{
  "vocab_size": 4096,
  "z_loss": 1e-05,
  "max_steps": 6246,
  "dataset": "wikipedia_en"
}
MLP neurons of a small language model. Each row is named by its layer, matrix (up: input weights) and neuron, and shows model dimensions 96-223. Each number is 500 + 50 x the weight over its row's rms, rounded and kept within 0 to 999. Numbers have three digits each.
Before each neuron's rows, "fires on" lists the tokens most often at its 100 highest values on Wikipedia text that the model never trained on.

fires on: " so", " time", " Apps", " that", "em", "M"
L8.up394:521531582504595501545537458527595437521487522499545542459534489478551438519632548530608518536564573449480461522438482484588461465521497440474521469485435459530412534546461536515456496655471512437567522547506556481434492484481411561467509468596559441533478518469519443517509501476442536495533642537450431509478578461571445473492407449471562598485422451569496483454453544482393478565541

fires on: "p", "w", "com", "he", "amp"
L4.up716:491407540513483454514523501415600517532549489450520545543419461512420438490563493492429534449518490408447440512541436580480455458457498547514457572416548492455604499511361534451553496582589546543472519564539467530510569470582429553489452435542521422535517525488407530537519575405537395497547491463505484508541437462512483511530578636480542530526487494492564445508554505506504496476535

fires on: " B", " v"
L11.up174:495501447543436479447493504393461404548513532603463556506488476458545460429486462479577506591491614498505443430635465472571492542438516517545551522573420485471504503478571534403494435469519416475525480478483499435593513580494432512510455533489512591427588554565489600483455501555508457463419501492541622522478590467561399493507552589466512579499514487535416466494449462559392483534489

fires on: "m", " such", " re", "te", " known", "em"
L3.up360:533494483499530556492513468463490491489571485477524438572521569504562511440601410494490524554552461548521565470514509521430544433474542539581491509444452554436475510480458463500458499578405500536561589421494532516513466549466536467448551548462428519541432454505472411661534546459541473475520432525503460543533437381469528454527497523467552484541617495526579541517505561538383509478428

fires on: " \"", " T", " $", " (", " De", "—"
L12.up220:544541433513548513507475486422454464398501599436456588445498456533490443409523528490535490482472453526416550579513513465455500526470544431425607508398563533574491555497541490507593517585442441505511540534551472457420616566543435557472549488488449555490564506492539484441476509543515454492563538530533470503448623502519510462506472556484473505522513504475526578498521415494405442501578

fires on: "est", "ch", " with", ",", " those", " Ch"
L3.up187:523444471530467581518443553435564418502513543484473555470493549525582481515522442468443512428499439500570485458517484523498507569402474578539543459484467542454485517424519497466515480631437440544500421458507597416555487550493388502471448496484486464475553545459427436549515495458475473534519520496431448539513637530554405432548476523572511546525600505447456479448472582499479516483528

fires on: " W", " B", "B", "b", "w"
L11.up119:528452466521496440453516407481501529445550536563476515432412490525417395515506469548454566526504505423480505494551473538488526516507470418502541538435547566569481500480655506411486525567428606498433567582549508488506542544523443494536440517522501531435476510545447418501526511424464444480477543459453506493438476467367453510556520589400514454559437572551544454520511497522447538556488

fires on: " t", "am", " can", "h", "n"
L9.up296:520513554556653502487511427439432564529502545550492512562482553503541427428481492542431500573392555511482536566435464485432538498512474480502427439512493505485555506480449495454462578503639453501464489539532430492472405521489437439533486473536538592524385483521470529503475613560529425527481562564456446526527481558479465399464442536505505512494459531478555420457551625517493501503457

fires on: " B", " P", "al", "el", " K", " Qu"
L9.up840:486406490501417496514474486442460509508475491517460537486517562520523404523496410503541551530509488435542474596551434488489504495498528518505534576539468426555511506411530546416458519544513455442509466496417546409504580604479535478608538601452570466418491547446505468494567586583483510401444519543607591590542401523507427532526472509540615491536527436564422553538477556482442443494541

fires on: ",", "ally"
L11.up263:506497512471480474431488529434524480469572536531529531463503408458621536437485478510565541441536421532542609435533543454486491517447502489498491578532472490427451494509571520454530458645386514465541601498549571452447506512557479509571486555528477478495524414626482469491477468575468486418516440475446549454461557530621485482491447518527528511462530456424442490556470559443508494590515

fires on: " of", " her", " from", " continued", "ing", "ed"
L8.up607:430566538541509540460502520526530500652451399438491471430577443459502459493478432455518515503419459486507586484459494414583545506508447588547502408527557433512445550506521458517597456568458504530465551611414570459501502581527493508509561437580567529485503489430460511498579517499440487528401480570585588515536537531505497433488467519497565482488543487472428502532588444533523567455478

fires on: "art", " Japanese", "ish", "ress", "o"
L3.up905:441538513455538495516393479628548602476393481586466471598467503494553497512449488509354526475409475379472489534520530464479498497520488472451507541537507553566428479518499527531589557622512512539531479559529521486483632514457489547404457560516543519503455480438528485447501485470491468507500502557550478536528499479513552571614488454489624542504467482502463467488537531444616456486493

fires on: " a", ":", " of", " one"
L8.up957:539515531521467456481446507441521452472542423527545567561456508402514466467506443479565539440523492498560495498493499471495583482499437529501601490471417520461506594543449508566590566562562453520571550602529480525489465563526503401450423458509437424520629523564545466458549512551558453445559520552528492547542489513450528423543484590558400531489505550517427564448484518410554477476530

fires on: "m", "j", "em", " When", " While", "though"
L4.up138:543409473481485421575499464594539549486549474516502454447508537504519523465563419560498517544435457482425549443448520495481517424516463578556528471540471525407435511529539478473492459461473435494492533382533407462507414466449434541522583677442487488526498511532420552520542468564442413524526492531415488392557569542514466455548460578516646581439541501531484539496523561515374508486437

fires on: "us", " vocals", " guitar", "board", "um", "ist"
L2.up346:415462517529497502549481535478446451516438500528470496420479497517492502466487440499469500467405581617503500477565515480507526489492558513536577480588510498572469519417523533596448572549472557464469518421482407591581539520590436518568534585481377492489469450448532468571457504491462552591620525537512489451519521471468548434544471457434481470384588481529538461451514487487562497507470

fires on: "ag", " reg", "uten", "or", "ug", "ip"
L8.up482:425510455503552518516557573440442565412429545579530530522530507516432419579433531501501645538508546624485553405472436427499414545486515503432497515498569568452364549556611524477496435532526527437531477443440541514512483430632494528489489475508568456498530472514445437497473469422491459514590408506484566379491493431528518504426455521514487490529531399492556497509562515486482444496499

fires on: ",", " •", " appear", " been"
L7.up140:548535454443472511526472580520528404508430511378494490561587451501503506391575403583534573549519502536540539561479547486440506511524455478513509534486416542418465486533465452423522509413366473603441535489506536537521551545572471469448546487543530406474472544512470502502429517427572538530571538508515472527484519526460488506505425619509476551543481558487542485481497512495597584549512

fires on: ",", "\",", "),", " |"
L11.up656:553422525478474440441416455550435482475494446488593473512534556524559500546493445432504491482535506480548536438508522544539548419493454531553512489280592427577520514524524511493547410497437550440532501481647523532428436424545478556479504502516597560452519410490494506477462491517484413453506510417555517663583466469474513449516559483494491537509493486521475552452519521508468472567499

fires on: ","
L8.up415:474547484448505508415379586438512484526484435487519496516529403472619552436586500503510529483443416519521578488572537543508524479402477526549478517486527484403465520460481552515512526542441431524593543454553580575447502474458459483534389490516492478469499522657412454455489518551574519538532493518434523554575446556486450471590434534466414537535575522445420447483570439512507549517508

fires on: ":", "===", " by", " of", " |"
L8.up820:478557495521474564558570512490597505513558501505510466472516529541533413497480464381484498562511581501454451442550537483502490481532489495573581551546478492404464512534458498400507468524541445463461491523519519420531553538414572427432475587525499505507472494522561610468465479510411494546589468457544437553519486488514540483462572427462527470459539454318506569483542372498542473494518

fires on: "av", "m", "v", "orn", "n"
L8.up575:581415489388542526590455506553572504458515501584451465558389394523540444559571537405493536495508446545437578571491537500457513455464551558570470452450480533533614532540497498461389495486522488484435526401415480570457502449496442472454440524487490533531499471500484540566495455478510443524500475437518537524457527581588501567459527440515524466478451556480454545490583468574431498512559

fires on: " part", "ol", "act", " one", " of"
L2.up698:526632519377518453514507543485436502504556502529527529444561524398516465527465487507627581503521471478444560514487534485509627568488446512450446521491496435501586447609546521482487486554524501468580499513561495437480567533475446510522432422490409473508480517587516522491477577608455470567526564588481535509521508447484515481455474478548375526460510513414512497515513511468496562480618

fires on: " E", "M", "em", " |", " M", " Gold"
L11.up881:544495536562513570531448470470504483471579531456486517529549499487544487536639394504477561423548535543416449547455451522669451517474526474485472487553569485546543579450484465499501572519506527506496544494535539483464529484446468501516564483573522524425467438497430641583470493588405513445516628471503424511489548535486468559491463394497599547572427410531463550433546484508475463468447

fires on: "i", " cont", "am", "ic", "n", "on"
L8.up268:526508468461504425460456444501527476535509547429567546461524423495512493527502445499535578502429440512495552546497457511462540503406472423507506492500451514533553445514455398525534533534625408523461460399432539517579409465505442554536530535538499552505453477374588541499520552527514486453513467543561539513575423525482488446483533566483494532491488489479533439451619566548425476477439

fires on: "im", " v", "ar", "SA", "am", " Rod"
L3.up349:490629469552561467481451540524445500525552525559446477557470498570511483446544460480560460539446518507525458496510495458518493468527460536529510500516479507481536524437490553523494394432538545500438516439437566509449360526414469582517530592417451593555555490547441597355406538454547475546458458603477458555525583462488440475489441560435500583609524509528529464500402545504464497594470

fires on: " |", " ;", ")", ")."
L11.up396:416479409530495542480478565494468493467493491467621445478489461483491448530605507459594513524548534507493405385566497518535497495474471514483530451557532442455599404501566513496529474522531474486490492537507435523562520568493460433501528543554448498484460593450630507469559603507485428521526484493480500526539505586464473527477491523579519508420527424473581427491528401487589488465590

fires on: " |", " ", "us"
L4.up951:480516459476520524515492480527468509534509486465388512478498556512446434418560529561435579500461515611435442538512568448469534538545411630549530502544520481567577514452521498558465520546490493511459469346414523472617546587524473486575495491543416485581495577462532509477527514504530537521395481542477469505459443474510568534462547525447514465409543625504554465456493519458479544471504

fires on: " in", ",", " to", " |", " In"
L12.up898:521492482473517550449491452548544520575530515498479472456499473439456455617522445490448489424491489520449488514455474496528571496551489508530458420492578525393624515537426521526385520527421514534566563435511459616532471554519470497559585477538633487443521568488521546558520446487397400534527513455481511608533442480522549443505473452525541395517482434538592608507539434556462535560536

fires on: " \"", " m", " t", " ", "m", "—"
L12.up328:518510488521613468519389521535519562511513535418506521419505406434444397408516377510467472497449575454490479486558521534493444422515526411527391379460469459497540546527544453491532506524565468551393514511516484517456495512488542545470588555529454522507494438576460523430495653511420443503476493509458460552458567587649462448546519590503455558543472512458488502483611500527468455505502

fires on: "-", " or", " and", ";", " sent", "up"
L7.up758:488518440521531503401535452381534498533593516490492532539557449481605537535516528508457463447528545500542514455475558559501619411549551573485502461495541471517488528546556534482495478516471460376555513418543459465451505509583436430472395558489449561509438555555501397581557486509620512462498504524451516566604451512523465520434473446455465540440516528497480494534511544484578456469464

fires on: " re", " le", "em", " dis", " ("
L8.up888:504572405578542488451570528484497542478517586481533537480534438510505538444470599522575567499539469552445530403483548476443397483549511614542550521459484445471491488527508499503522484566468469519511514493533492430540493541471463564437485559519515563599492484537548506500625480436425530483541440523569452515559479423552519497446515475444491525490562578536587441498508535466398436503415

fires on: "ed", "rew", "ing", "ired", "ac", "ted"
L8.up748:494565477472557436431508546489485498537547556457474478421545510566582460458470435448498487576430589441433538523400477483515521495492564525512475468423590448471454507458407460575557479507468477614508554462478535469514462561527521510460511429596465550545512405463497461418475541514567458489553413557572526382428572406506518482457547516557536539509476516504547505507409438588533496397540

fires on: "re", "n", "r", "m", "on"
L3.up686:532451525487473615395639418476540490403421420490522593468536499511492529442494428460427649549374523492493488574481500427493484454470447468569541518495487647473437463503467403554533591547605495420473450442528513494517428495525471445570542528525511494537560529441524437512585483523531522483484501514507391606526468466483518465623445468392532566478490555455513470443455524430473579516483

fires on: "m", "hem", "n", "im", "am", "om"
L9.up793:500464491524418474551423510481572435499488574487590501505458443418476453541551555448576464526354462550456580486456578483453538477411477565491427449529517432523519518575392440432547601526493472432466602502488451543485530529552502480506450547498501497487497468464437487439389509404460497486551569573457528443468528499542565530510496508545524505477441535465514538502543510547485421485434

fires on: ".", "-", " a", " |", ":"
L12.up380:562510552553431501503470470464391514483474585563522536560513496493468397484473544598558549457500581587387483536463552485387590456525468503431528551534389420572520444465562523489537417500491464462469541466439485411566483493498492526417508544544440402479470556437558528473531617516527543593471524482442566511460548488512481612470511555542471510501440470370408424495521506470511520523498

fires on: "al", "able", "ed", " of"
L4.up525:491519550429475462449453456462486482447465414529458419534474452589499476467567476457540537503498471503570535519548444467529546586410441541597530528524434544454472583473430451429610486415465488515515503492471521510531458483544530503499558576567566476530495513389537450494510518468510450506432506494431544459479563452436473469390539518597588537598505516556537434511551485491455526469635

fires on: " |", "|", "/"
L12.up155:403510471397490617444542466498554530546546423467526462429571476479456419449513478459559467398442513535564500391471497494534474500399492509541460505468524428428531458437511519433397529525488531542409495508535494481506507533481517489474572576544470558458554554448557625445582594439472494512575446436522488581501505505463488531554409498515450466485478434544508520570571420499506581518472

fires on: "ed", "end", "ond", " continued", "es", "s"
L4.up124:402593506523528494395561525491407519489527471542478518452562498448507527525550435481475414441427542492417593471484444472487496496632498635510530509469565538565537498486455542429553480505506461475408517532516496594456552402534512518510574481601601595421393502542532498578499499464425540512512462516567510432433457501495483553523525492492496450495473582498486513503509531573508595498568